config.toml
init_std_qkv = 0.0268
init_std_down = 0.00525
beta1 = 0.9
grad_clip = 0.5
batch_tokens = 32768
doc_mask = true
steps = 5292
MLP neurons of a small language model. Each row is named by its layer, matrix (up: input weights; down: output weights) and neuron, and shows model dimensions 0-159. Each number is 128 + 24 x the weight over its row's rms, rounded and kept within 0 to 255. Numbers have three digits each.
After each neuron's rows, "fires on" lists the tokens most often at its 100 highest values on Wikipedia text that the model never trained on.

L6.up431:108107140104115125123168150113133137123129154177146080148086139104134139117098154150148150156115131107106165132084119157142139116113111130072082114193118114153111093180126119119109144133160126148128147074137062125130116182146121138135131129148131164146128143146111118106130120126146154152121121136131123107104123155138187116121167105181132099129109145081131122169126157141115123112160121138131142140102145123161100135146113150180111139147109094083130078102127100140138093126110139
L6.down431:140084144071112121128102152107150153116158109144138138153103065153187152098102140118127111095125096129112089141175123145130139120139148138103096134106142133135154145077120082140105121140117128159114205135111143105100143146136125149135163093110133158119131070113131088108135096152134143159125160120081111143143147099111091128151106162096133112150139131148140121145163123147073131124130127148118149126081169145153152125125113159101123133150129143172103120135143131103154124130138100
fires on: "\"", ")", ";", " |\n", "]"

L2.up110:160148098117092140170158128119136154112135136156099146159131167145099131126135204132129124095130161097140157102091098112135063140148129090097165129136128110152114107135138122151110096145132159133153081087124110156156145130105133118099147125130106089147105096135120145115173152075122090141112119137141146132149150110129101128094131106146122102114126140131139165175125131148107143106153110141095146146119145134157104146143137167105151141148115086094176128129091121139142083089133170
L2.down110:124130155153140111155125129058145111120147106126130170124154128174140144136169102126127103128093120138138089112117171099173101159182192090137124099115132163117126095119131115122171095120148154117118149101124132150151112119059105130127131139168138120121134108149124172133130130137169127127143114090109110151119127095129109167122081100135186141122152110117162151091133105129145135149131140146150120136127126124114116135143126137097165121120138118124126129120199072099088151132111131
fires on: "ic", "ian", "ious", "ish", " political"

L4.up97:112144138160097114099099119138169133115135103126119143131177152136109158070140146122144114098128150075110106106108125127109072153177138131103162141139154135183128129108129174119140112106146156130153087062103113115131125154134153132168129160131133111105128132115114150155175135139138074163152101127094126134147138144096129127118081158127142125111121134092134126076123165130139104071156125111126156149087107101169139148144092103114102140119152132121143126110099091110143133116136121
L4.down97:145128091155079150112142136126148041107127156116094107168113145086136116115136144130141142140159151092125138098081103112127127095156112140117125135150131133134144112098123127112133113123097144143113104133149103123134145133111167137122122117166138132138112127125148096120151126147135100116158148121134097114129088152116145124112118149093113138126206106143116144048118162095152129111132147151132184158095154132150131131142158096112146170118164116110126129164092108095192114161130129
fires on: "°W", "'", " US", " human", " Russian", "°E"

L8.up540:111142093121134119083108121145176111104110125136122137141159149121141143105114115116131125108153111089142136129143123135115162125182110140136165116104101085103115131093125169104099130135135154159144075121112123126085157166165133132169144099147122139113120107114096111152139106141095160152071145133182105081092107107098113151113098144112179127167150166131124092115107126094174108143167147109140142104106153122166131109122115095157074129114165113136110173112114125121124129127134117
L8.down540:105142155134130129140132125146131151113136149132109160099161114135105135136104165109147147109138148115113110110108111072127055145132133129150119135098147145112121130055134181127136145115132105075119146128123123180154144131126128146094093129120161079166121138073130125120141112092138049129135120151139131152124148153159155178153145140114132134119142103141155124117132145138151147161099077128095127165132118095137092179102145157104119117103099097118135119178138133137114120140109156
fires on: "D", " |\n", "V", "E", "K", "T"

L2.up101:137154144129118108157115131142124136094120185115133087109116098152149142141116126146109137165195148090126114174104107125120115123125101104122153129152160161111085105113164095146095140126148108139116174152094101136155127130116182103176114120119127128158126153092094101160132084145136151134100089136118102137139072144136154157138139107087121136131145129155127111148122155116138129120164084174110154166163108104112118141132079157088139157145125122173128125146138105129111099109122145
L2.down101:119135109089137066100154153143120107141149134156118153143099137129169112150144108145154124102150129155145133103137123126109132134081075075167151134147186127099119146135091128139121180123134103112125163097132105135176121113134146129110161116131127098147138142144139134162114114143100144150150128150085125121155118118136105135107143125121148099109124133103145041131124126080150141137121118083134093173118129129079119159138170149150158140127152135124112121155119127155136109057143148
fires on: " that", "sp", "ard", "band", "id", "cept"

L4.up226:158117076106122120146140208121115134108122108109066139067139097123153193134111112136100115118157087148124114100120145124147123126149143062111144153146148119134127118143146134105149107108124106096138125143126118114092073122147116126129084134101135104153126197110101168122114118131093131107133131134148131122105112116138122115129127169128111166162121117133167098139155112111138188126176145142119108123130126127160149156101133141157100111139141100120163104104150098156121115121146102
L4.down226:107178131120140121151121140123201086090136127146134136095112132151086117155152123097161114126093155079150159136145116140114141172102138140138159124105129099148094133093130139125106143105123127118093118126124148104154162115140125146131164167100125154138128117135202142116140163112139137115111133136112180112151130156115145126084149090093124136101093147122135158100147148196121128134095144125158119144144136107166153132161141155127141102117153129091109155146125114144176142133074107
fires on: "s", "-c", " household", "C", "ified", "est"

L6.up105:095112123180160156141131107148140129117110156143127072146089107125116112138121118163126151126159170125109138144126140093133098163124152090144112122155142126120114146177080166120130106118124125142157127157145125095133086145129163139144158129171128107128111139120101082118122140137089130143080137135092114110113101154115106140117139187116152141156153167084132195108114093156110143153117166115123102162112113136066145140114125151131106153097092163135108110129112124145083112124112118
L6.down105:135104156094128098103130106135118145119145153137105152137144089140111108165125149136130140102103141110126082128118120157155105133121139111123168116144143117116096161130158108131122119148122142184113146129136095100128088091145170123091091129179090105176162130125184118130083101096142143142097104139128145099103107142116148140126079135170137146174131134141100093164116104079131135157129113140123103094116161117114078141126160129188162134154150131123141173122145163148116119152121106
fires on: " |", "==", " occ", " b", " pe", " ("

L10.up51:132105116081142124111163085140128108112118108138127113127107143116126133118122167145140135109113157088130150148092115085142139115161121115103094107165160123196157127111132158167161074095163174125113135136116134137159163106177124112147157072101137135100135148121090138123134111121095156134123069103127120110143130139131162112114133136161119127125141140051142128139116130117147137139159097166103109126141133151136161173103088109119156167096134116117122148136126127123128132181167128
L10.down51:182123116124182131129131123106127146156103121119191121159209146165108141083119130140110137130107120121148121163136162089108148146128147127149181153146129133129097093159092144083112146104133116126127122143085101162134121115132136131101158180116103099119140091102145131098137147167125129105098142160129104132152119148117150131147111126068113134121119120139119113136121100131112127150123128106112087110133163113127100145106092153114143152106146149170132187108149108112136112114071108
fires on: " they", "ers", "ations", "ies", "ons", "ors"

L9.up424:126168124104123140137114126130157103115079143145135127143134091141159185112129136155139127122132106135133108122155097146086158098066089134089111130087135110147095146147140117095101131136128137155124094151151089127113095179133125137108121117174132163155122119125088115105111143184150114142149104112168109142122107133130155129148154132115156128176141116158134143128108092109066124131111184098122108115128131136124128118133091148154154160126085124151129146106108100166157087124099178
L9.down424:107140174130156134126130138107140079116116133071134143141100143162101113161163147149105132098155135126120111134092134129139115157134132129107102111133101135141128103118129117113110124140090113090128125125132136152076147113113120132108137118116081195151152119126159135158127108093150149149138135186130157156144139093127082159159151137146152138098130130127080143141146111172101103137137118129148134152168126144110118143099187093156084079107136145090148083118147104155139137065137144
fires on: " ", "20", "s", "at", "ic"

L2.up183:122149116144125177107106146142171102129123118172123128130124121145176085138134124140092138142099176144129160147116100152116112147177106066127118122139128115137122115118120123133157107113154148117132108101124116125160154145149109052057170140129087088124089135145111113142178169167101116126090131106114098141124147136106134176131124099126117125087114125078143163120126145134129101108156140112091151136151105152163147124148120101142113161100097118143158152136147105139126095112135132
L2.down183:160128121100129121113118096151127105107132104060137109113135144103114137189140098098147107126127105110173132143113135144141111146131132115118119117149157136108134145154109128107157141101109132109131138137123119187140091146162101105148092117119132104116157115102120159172166086130118130155152096106143105165159107128136119101138117126169087100109174124131117139121087099168140123143137113108164116119190155161146123108099117126113209093095117156140175135138107140124166154113142132
fires on: " would", " rele", "l", "ec", "ol", "pl"

L2.up383:145156102122105183168109106126094196125152139144137149146170074144109145158136150165130141107122130138105153098120132119077132130120138124135125133112096098112152073158154128130130159143089139110126116136113107122115113145136147118149057148128098107154103132122116093108109151100144078123130125139116114112113161117129219102109129137089121093160123109106111147135131178162154146111129124116118156156134127169101158119183141125133115152137113105111144141140142135104146121124136157
L2.down383:116132147100115119155105173166133112168114091165151114099149109149123125112152077119133105188102135181111118160126106113159102108055101153102143132106087126141115186118144141112146133059153120125126137128130163146129113133132150141128129158136150144156134137090137142156159164091142122126140145123149120155081146110159106113110123120124140138133102143128115150135142134072093163132125099093114142085139121151095122116097153143154122118124115142089114131128141121119180105158106100
fires on: "he", "r", "a", "ou", "al", "in"

L8.up90:104093118126125147112139127144127122109139182134118133114106143136150097112142095092129092137127142134127128153092129116096148104098116154148114120136112169144120105157138128108119119126133101099180121133083131089152145129115132156095185143158080179140129106140104130117162150164140126148133137136131172140139128072116133133133118138069107107112114114116123123123146153121170106160113145091123167144120114131143094103181115158160165156150132117062124078091086132131146120118125188
L8.down90:112119111074171162141158078113100115131116119149168090129152165063107174157139114141108154136114131118147118112122154143106130115152108072140106155110145131055144130125126138155096101119134090146131109125157107119105145117119120130135102126142115150139114149101154101161157108106146125106115170134166106111128164147125151108149165126148109132105127136151087123118143147165143092141099146162123141206151134127163095110100121138141118087156131107152137113124144150136132111154092105
fires on: "t", " W", "n", "id", "g", "ot"

L8.up546:078140128114104129151097120133158135114143126146140095117159126129084141107138093153076124140105144160155151149061133120094138119099109086104167136151136121107132128117135148111111167138144107150149143108108100106145112204162084080087145083153100137154117138109135093176148161161096152149128160118164088151148108135127135096127145151135091129116134127096176132148146151117118105138121149081084134136135127143120130136136121150139086118125104115137111117121101147157111111102137124
L8.down546:133160166136146116125163113112095143135158140150142119108108103103158168136143135097124169117165075146176119124129111128141131113144114180122082134081140128116126150187150127120163120106128114152154130117108144143134125098141151120137119149148124086088132148115110123108107136113123143084164133109103108146124119132124173104138110163096138054121127150158107114131160133105115152174131133105202088111085162129137103115119109136101115080117119130101152166095145154120127139124131102
fires on: " ", "l", "il", "ol"

L2.up559:143117115148099127108122136115147131100146117101146130095141098137070138132144151127161150107138100099115160138095127126098150166143129084131102146147113160129133103128165189177123125142097138124163157092160105133084127119138107134131120117141106145148121130117128177127110149118141101158181080124145146149158151166120196091083125113073113124146129120128107128202133152130119086131117138097108162129088148145119159151125128102130129154108127112126096111094098154138126101128130134
L2.down559:092158125098110169131115128157144126143083092151146116124088135146102105127114102157105104145110112102139155134139093147166123125100129144127135135161129126127142125144145118156102079107151089145091110104173133098124144152114128134115090105149178134141168131148130123138117101162147144199117185127135115107158097082139094126099120154155136129101135136146134097060122128148114119116159152088156107153164106098124121103173149099167173124132132127113161145095106126120151121121135129
fires on: " This", " this", " century", "This", "14", "idge"

L2.up295:119135097142112112151155126164146148081099144131069104104128134134132119120084136126113167139127137144151159161141127157113127106134142133148137109130107133156123097150127138140128138095087145161187101136136128127146106138107174045093148102177103120123117127123091087163177122119109107135129101149120098127134092136096128086099172162148093122120136198123115127128138103148159140122147161130123130095113135096091111109122062110132135122140143151111126157103132130151103132126139135
L2.down295:106123139139136146116151142127096119175133126131119136111111167082135174134130141117114106130146145165152146117161157141145150181144146124146116076139132146089124143124157132105144123078130133123156108138139149156099101096111125120168130111119116143131099127136149138115112123086094151029126082133095154161172162146130136123134165171168117131133106115125146121136124138175141103097112109131119096162132126081137115134121140137126127137152107173104103112080114143165184137136109156
fires on: " ad", " ob", " Ad", " B"

L9.up199:119125107117107154092135138153164131109103135202140105143163120129123169101164141151143142116122076157159127161171097128124117144132124125103084122124044126117100097135111132129109120128120149157146159165136152088101129152106129109132141151148125129093127140113122107120117131163097171154143135120150080108148113122107121117131162184115148136124110165136145185175140158131129115139147116124122112132125157092099112115094107095151129128149132144132089160104110131093124089154099097
L9.down199:117116150153122106170113113152127099094137150145152115164106158105169094137104109124086126169123143123167122142106123120067114137182121149123150146153172145106101120143145167159153156111137117100110131096117140117097119123102123143128086122131096123163152088101116153112120103115185121078163106132069111152130128150119094134175121102144103151129160159105155139121135128160096157137119139103126137122126154101124135147117122168112122155116126122078105109120157130143145144059136134
fires on: "T", ")", "R", "L", "I", "C"

L2.up81:146126173121107147121119127132140134139108114129087163139149119130085152103130121155136161139111159151132127080128098118059133133150146176187159120124137088126130073130139156128128103117104172107103131106137119092113122128161159120108105168129097075132089130152121139138169137150097092136111127116107135083095129142143135099109138150135157146149126156108127158134136182153152128149166130103137149171131148130144166097139171113109076133106112102135159148132120100116085127097129123
L2.down81:104100124085147137130144155162127126149148173134106141114133132153126156106109130140104101200145083134114086169123159146136112085132148113101105124113142126131109110108112125121155096171102130138106133152128162153137181126066164099087101125124129139110137093125146082145150160106121148126127131170129122128069123116127094127138127139140139072146136148112102117135137118126104140135108157140163149106132140128133109120166166143078176101100199141164117125117103116117123115140120113
fires on: "E", "he", "ä"

L9.up316:148146110099099094129098140146118120122077166146128149121103139131149148110090153173135096109157177121108144132130136094075108122077101124130097118149110124132133080144145113118153131128185150142105157125131154112153144179130169151146109121090101094166130154122142109111148120114127108154115088153095115172159117136130160114146161107114149142163125113146143097123134124123143103148129129151110174145159134122118108079161110108094141150096092091131160101129102117101171128121158107
L9.down316:134168154061109142148151127114103138114142127139154114135115210106088144122140087135110147096134169135140137140153139116083090163105092129137111104077129110092138096155163103116108141114158124164144151133152157105152150161140085101120121113147123132127129120128130057117136123109124119142130111145127171138144101133126156129161114107138145101139155131123100107133164137085111102117112122098159136124139134125087125125118097114131187077166130137143132156153128182116118130163134126
fires on: "ig", "or", "er", "ro", "on"

L2.up506:176135156114109142161108115140141105101159117166144197135142160141162097121120085106130177156132134116143123086091111130134095124110120085117088125151111106107113079148127148154137120100171175128107104106127145100125138139114115111136182185163139118173098141140134087107162152097092095146094124124110113141128123122125115106064146125154147118128135140129094153118163107143110116137133138087125144122137157110094123125133143118174111108127100094137145163110105110153113142127151137
L2.down506:150140179101133106147106152162109074135117136096133137145123123105097136152181100152142141136121127122143148091157087173146109137136146133117092117138083121103147107139127104130139148091162133147109104128139147119162125144081129146118160100160120109161121166087118130086158133095123143130090123148101083128090099115154120102099141153150125160116114169103107157086124124138110118096109104119120126115182106087116127142123153119138182112130142123185157161119142139149141138118183124
fires on: "r", "str", "gr", "br"

L9.up616:116109099130132117079139144127141074115103127139122122149121106122136148100113158132093154137143158074136139180116111124149096136137153114122093137124127082159103106140142165153128119116159167123102127137174102134149170138138146103144146141164144152091109158077093168098127144135110107137141117093124129155143110122114150115124145142122134068157142138025128112114140095130160157155125129132118132125105145151147131136100079126152159156121087152140132154096118114113146122163143110
L9.down616:109104112110170100124135100127114146153131100134174102132129122125129165057127131159130115158142136140155149175129123112143137095137091150137135143131149103135105108137154111159135144121135107099129158135134107140141144147144077150122161171116133102117121133135127095131130147120082109136124150153068147117086132125086112167170165141086106125151087112112102118141076131144102145152102130156103066131159120142134094092142128137108156167116157108121130123104157122111155163178159092
fires on: "s", " they", " we", "ies", " had", " They"

L8.up458:147120123112068150121137097138122111118132132147139145136145118132127147124138143132127117125137119128105144132110109115106141144136115110108146128160113120123137110145096127149121115123100166130196114098122089156119113142099134087123159146122133184171120132089115166161136148107163051135147066128102150129132134170103177129112139150139132141115139097080096157131090149125101124067139117137124147148078155124150116145172156133140165146102109124116165093125137093128102138110159188
L8.down458:144091127129082147126127160075116140069112122119136119131132168168118116149085135134119144120162087078134139103085148123106161161155127109141132105107139145106145099106097121118136094149126094093135118162139107166105131123124114146134130163162149135141147134126117106147143155109133108156114136126127151101184140086145105113107102165132144085122107167151145098082136115153134114146076148152179135140149142125154101161131154111112127106131126142156129166141169093074097155135138140
fires on: "y", "ee", "ic", "an", "'", "ian"

L6.up100:118123151150125148144121141118142130094131135148137120133146121141173148094100157124159177152137110086109169137094130131096124116134128100095105141166099111121093128148137157135139151144117152145163168095136132114103116126121178106177153138105120136156134097122067184143133135071116078145115102112091111089126113094120163098101148136092133109187152144136110163114124118118128142166111084178154121159094138128144146092130136130128124126106093135086128145140117132111130104165144139
L6.down100:137158172142110125110130113126100118117153134113078109136118116111106148112173166141141096112134124110076154088133155137112135131142103143105145118111088163165136131081131109135102088154103087137096103144111115129115152154165154121109095113152131099104122186154124124151166131111137133154150172164128141123109141149143110178133155155092158116093111148158156090149142159091146142108132114143143129079147130154100078117119139131132099150143113117150149091096142139092158121105152089
fires on: ",", " (", " and", ")", "),"

L2.up52:130145089102099128091086141152179112130117129175123181152143131127106110100148118122113140124100121096121092124106102137114107106151117149115179132122117101128137139130125126072104160097135163154140177132138079088120175138106140123120108154130131135087122132147097119124129129155125129125130147105187122137112130123134169090128126182108122113142111179126158123160153136095124090087160105099126151078128124130134147118106120093173092111112165112146147170108110140133146128151155096
L2.down52:124160127142128120158145139200151127149148145141153117138126071151134103116167154138134129118075114100115122087136118116102086165122154106095135118140168105107141107107132136111153117105155110097126100153131137145164132107136107150101088150105143114138122141070119099125146145114151139120153171154143092137130144129103097168118130126147155150101146085127159117148118102110062123151129086087110130154150165116154084150120154162073165134136124152101141129165147123132119126140148102
fires on: "T", "U", "AR", "V", "L", "N"

L6.up368:106107105148133143103130161135161121107129162131118138128185135109147132092143106104124125102180141117158090143131139128156152142155116129119113137110099111143106119137172174110144112122131140139075105131102140098123142140145143125153145102119162137096104123108086134110145150153113167152106087128139047114066110108125132154100114167112116128169111124164148088049139125100144105138135116163096160155109122157183136148144125140138120145112094146141109120127102165147124132140117131
L6.down368:112072171145142125153096076153121108137152114131173124106083131089129113184097134148131120124159118113125132112115111091097154148105160146155077140147121174151132177080154094128123160127148126089131109162133117131152115103141132166135137152103160065131091122083142131142101091115147112125143128137134152094129145149148098128136095110125125157163161118155102136124124103151143121145116122102086118123140178114080121180143148115145108141148150124128147122112153124128141129128113098
fires on: " /", "-", " dis", ":", "–"

L4.up294:134107129138107089145126119115141061112106094182111133131117108162119115098082113109154133128132113120119119132105154134089124149112110120089111124173100106120117107165156142096114107158161133134135157083184121104108143145124083112152145144122120164119117123146111140122115153118135109179118101094117125115084134150115189109066153147118125131109126173107148139152150156126087094119129109095133108153141172135135127115144158158139069155158124119122169143154104110101135128148102129
L4.down294:136099136105120144131119180126126148124165138146144118116111131155172135091091157116102130103151084097118109132123121180111125162131131120084092128142114171161135155082151086090132137159133144128141130129114149127140148158153123121108117130177150126075136156154145062126117134116151173209110158118108125113101102113104118149122096113130105108110137136127137117140122147109135114105127141148113105116117149153139108124128122132129157122131145122153048111076177130096148098145104118
fires on: " and", " as", ",", "',", "),", "\","

L9.up336:111160092160087157129149147162150131104078131147104141150113149116137146120116139148116106113160098134127151087136124099169120142142097127111120102091125138173097146120100089124118128096129097163090122144150132109145097157116140103112134083125132146152158134114123158132094097110106148155157145146146109147124108138104139123163167095194152107138153120172150158102125092148118163094103122117121093145147156132126161097133099137134155118167085099130116132067134118086166106141127132
L9.down336:116118136114101107166127136130118071147108137133162103157146077168153145178117126172131130099155112144136127128175117093072103154121104126103092150162160120156150148131128123148082156134116110101141129108125128093113118144127122108139124124122135128120108137164092131132105137135116126143168161135133098126089120135184111118129120149119131184115135106122124126107136158160120148159162089103127115145162130109086092145136145124082101138155127136084120154165106130166157152054112104
fires on: " ", "\n", "19", ":", "20"

L4.up61:156157133114125153139136144143151155121098135130110179137138120123100119100108117173108128161158151139159105153135124116092133110141133146126140108153094108087128096164125110086131122121122126153153116091140144100150123168129163091108124140103118151159138069144133102139153138155174157132124101096123132099162093156106158090105141162078177119160131134150133156126119154142117148113097155081109121126139152095110169101106157101105121175084164133155136130068139118133121126112135093
L4.down61:173090117116162109129115135140100107152143117122109129075124141096136166087142136149140099173123095131133134124132142159110132110147164113140141134094113098140114127164150143136147160116096081114147097141134094132130139151109119175122109110119138171110170155130141119088140113152131156117108110136119146111118119094142107136169146106145135117143152115137129131142102083116146124132120155115176154161071099110134094154129101128112166140119164131104116190092077185095108103179114133
fires on: "he", "On", " he", " However", " though", "In"

L2.up219:153083114120084114123149144126147075109159153178142075158108126150127109082100186084136125139109107103140166145121126146101128114121110127079125147168138103165125127159129112122108147138146134122142172107129119117066126129157150124111121146134146123146114143140087113118109144069112110139118110160148091110123121108120154113123165123107091114106123181128134109161146135091107133110166116167095158167099096111161137145108138139155102126147098121118110135143096110160157135137126158
L2.down219:148072134119132150132099120135101135104143130123115104149073115111130128104129163171132141170159092155152118132120171188103108109171097122116151120145091105164140119177090110152146114146092144108133147159099121116081160143184132140122121126115099078106108133161139067120158120159201157143112137154129114136120120122104131148142122094129119161111135145122149103138176122103148140155090131125119127129109144107133099117121143140117134139158111163103092126099135147137114134104101113
fires on: ")", "),", "\",", ";"

L10.up68:113124089122121163112168132127163088143143178160167170161143136155158123117156115085142156135115147144123156130061152137169101143119138117145131130110127139118118093113163156142110114116105098152136138096118155099136088118144098129091171107139127145136094147123084113134133168174081122135128144158103107156099125119129123114142101136111134101131130123101106170106139123150135137081132143103116176123115100182128107080151107118145157167127107121095118131115113101112144132107073145
L10.down68:137138114165122139116120130134146177125131145153134140152100131130090149147075150118087153112102124161168093171128175142123120122156116102113122143152111148104112075166141134140109110125157141130129099084098149150123103113108120114091114136054099155109158087175110137112126136143152112128160149114091136143135109110130100095109111141131098160122106136133128142137089153132115116119143134117124113133151124126160180125124128056114147120121095204129140160132124140137174152118108158
fires on: "t", "a", "an", "i", "n", "l"

L6.up51:113171122145153110165144091135115136094149131101105105143168115142097156135085143102129168149115106142112180169092143149111129146127120129123094126138097117146127103145137134083137138157147120139162090115124136094118108128121136102118133122180113157151102171137119109167123133110116127146134074110105106061097120127076153100104157123132127142137134166140109204158144097127129143138124157148105096168106115144121133112161118156128110164122098070122099115118116124130114103154141138
L6.down51:125156136149106119144098149172133163088162121160098089160133084126145147123118126131108126135153106056085100094153144101156120158103161136144125139158092142108128113121128143110115138150139118134100116081128129077122112143101091093117158095153076132117167117141147097124113113105147100140111160167130125087145114109102112149150102140163153103123112120111115162132146102132130117103148124167156124150131125139149105092106100148142123132165150185163139117188144143121145117162130130
fires on: ",", " (", " |"

L4.up513:114143118086100114154098097102126153122125140199120152172140109125107089114087139158091154150101140168137181102070126115149172129156148138150143145160120101150132121147130153114126148122113146098127135094106099121149140147130135105063095156160121107155134129166122113142091122088102097100099146105124107111121083162139130063095127132104105144116158157151130127129159167130137141142145141127123144162112099113116123104133163126139116149107135104121185114126105129113109111136133121
L4.down513:132100144133161146097158160176143080119134134079130152123109107171167138124099109117139113144138118140123141118187102176110117166136104097096145129102152130153118107060126162125128123129160114099061106112153129129150150125104131134112085143136157172117124120120152103094110134126179155150136141151107139153113126108122140140110140189145114140154146098105141124150124119113093143100079124130115114134123116081122099154105139166077174136138122159130114124124108107111159120146121115
fires on: "he", " to", "ly", ",", "d", " and"

L2.up411:115130170116112150132128118147144110120152167154107073146131133129092153138173140148152071102144121113090150097107136132096097151129117114104123132132174149122127137114116171153098111105157164126155090053120131113165125131171075144171131170124138129110128145137102140096138146123106095145134112160129128105178090148127129116103166124120165120134134169173112144096102127114143138147143129154095121146101095117113125161121109117108130098154125123135162148111083093106149099153105127
L2.down411:106109132134087147078079149130100122124126135107173087118121114097147123108105148175119162164177104096163119153146171117113171119122121149114165126091129096127150137131108098157106140131138086118145151148136087113121123154152113093116117143125122166133097127135131119132158127169151175130178161200151106138149153150089113083117085147121080140149116127103125127092148127145092102094102156137118136111129121133152136138104156129106130136155146149145141108115123121109163138144135104
fires on: ")", "%", "°W", "us", "°E", "ia"

L2.up398:136128124123099124155116080145112176087072155133117143126136106124139087145106176102121157145170133138134148175131119152104122109128143131134100121114074152090120114118099118123165122117116141150139167158123141116192119143094137079076140113175129127131113106134111145134148138118089141137190110107174103107178123153158155129101111168107146148140120182124101154110126122106152126137138135075083125141124138099135155124137143120131125187120153138141115145107150138134137115132133143
L2.down398:153108109135164181129108098158142116138137097142140107110112159104159123138179171107124133147148118130142097111121146136113088110144145097084128127122130174116089172156092117110104102120135125096131087141089158129173164128100132097122167092154116146100153121171173106138091104112126157117129114083167115102122160129102115154130135106174125128178159138128135133104170118141151148135137138117165137147140138148095159117113118086075099110121138140090131110104126129137136124114140089
fires on: " ad", " C", "c", " Ad", " before", " prot"

L6.up482:093161147089140133105128106144150123120152115155132144140139098127144115145152113121153117099139134105126122113163137133132146130171032119117082125165085129142098152169119117132135106125140118173136125136144166061125104107119147123170120064113132164101092135112109122146092087147101176156142135123176076118079125162141143131154126144166148130147134151143155126083128115110118150121132119143138140105120159151161117106125110135112122089142108130142125138132072110113120131137136113
L6.down482:124091114114114139145142126108122101107165100080120092167152124133122118150109143138128123103106137125142131167094108109146111139085068115141162131090105139168147151106126126102133145106137126100158162108125132121183135096128148148134148146134093085111127136125078121147107119127139120099127119122133162131129161145132133133170085152098125185159103148083086163165138068146110141117101176103116137127161136125139179127127110161141130157133105135163099150111117111143153118107155175
fires on: " /", " (", "-", "Ch", "–"

L2.up169:145146117136138141120143147149144096119143156149138127135122117164111090157138127072125140103146144152119147147131136157122124160140107119106121127114091135138159152169124134134170094137127146151140093154114176090086126097136099116110143132174114116138081133148127077077160181136118110137128106148125071095108116113110125128083149134128108149128117159126086168130146121104178103172103133139096130089126094162118130126138122096152121116067098106142139082104134155150115110119129176
L2.down169:110114114073132137156114138133113052103156110061142136086152144113139124107175079095137114135118095142107119111120167135151105129097153089134166140119125134144126147128130144138141142174131114137136135083154159138129125129135131197141133128130201139128113118119123109105093102111168139153160118159141177102139101118123115129135142132151128156131135148101112091092101134116136167140102165166162142110106089137128141144139096145080154127113109132126113096133138127121137173146134141
fires on: "-c", " |", "-C", " cont", "C"

L4.up93:137125134085129102124135116130150148108143111136108110155126143136098115085109127117167102118076160141140149131142100140093140152153120135129134113125102102148117154152143165136143091101124150113170145097173147132132104117144144122131116150136106120158157112103123141148157138182121080134127116109190150113117102162114182089149139099100122072143178158155107150144088154104139141152103149104098133099096125163148144112083185137124121128121133110163149126110160098148147099103153095
L4.down93:149125075101156120096134132142135153129147143120119117124125168123152168110136117122137069139126161189117139198101169084160101085118119117102143122125176085145129140119124171153113121152148096133134154147164108160087116100131110132124126125111130139143113093110091116127125141167118143132109107139118131134129152148098128116130101065097116136173142108125137168131100156152107124182134128118132118165105149145152100099110131131139160109151119122186105110087101118147117117100114111
fires on: "se", "ent", " re", "he"

L2.up400:161112123171124125089130162139155093126124161130087137163135148130119129166109112090129137095137161144131139145164137148135101146191110113153151115097071078112118087164133147150116073117124151158131130130126141087150137143130133090129138089167096131135145126123121094120180138140088129132130081105127103131092104141096147138146113155103127119135122192145121133112153117118165138117116130087139152096105155136130140127136102099161098125083127129187139130121120090112134144111170126
L2.down400:121145115135151131184168149129134101155180139145122108127144107110104117125126152130153094174124117133105161148108128099167101127143138129083185141136098117138148186082109081151125128081117134108110129134127116134088154117121115125131138130081145134159100142129123109114144122158180074117110129122124158172154159111112124126111096121136114110093118123096092088139083125164075138099102133132165142141151125158143151129143174141123130122110111138092116173122105111134140164155117108
fires on: "-c", " cont", " ter", "|", "-g", " Ag"

L6.up613:161113118085124093137115131137110125093104147125113107114102148141126160133100150126137187111124154087115192189079137172088172133094132110138136116150112104109154109176116102131126124135117134136157144154127117118102115140102136133112124142159096130156101156141105143095130176138092081140141113138194103097117114108124154138116177128084118138106160186133108131153145133107137142141148084116119118136127174108136136122120116120121147114129110107149141132157119140104123084121141175
L6.down613:128111149090145124132125145165127125103136141103102087168128143070117141122164157157124088129120103128134113097133115160160087083068145129127112120107131105107118119124142118120141133078132101149106113134120158091150162101133102163106148129129111142056136145126125107136146085154148136108134160193126151138100152176117130137161137133143115140107104147106137157130145162107102137138121162132114106168138077119175096157153113126134114118127157153112101132120133149111143176152077137
fires on: " ", "-", "-C", "th", "-c"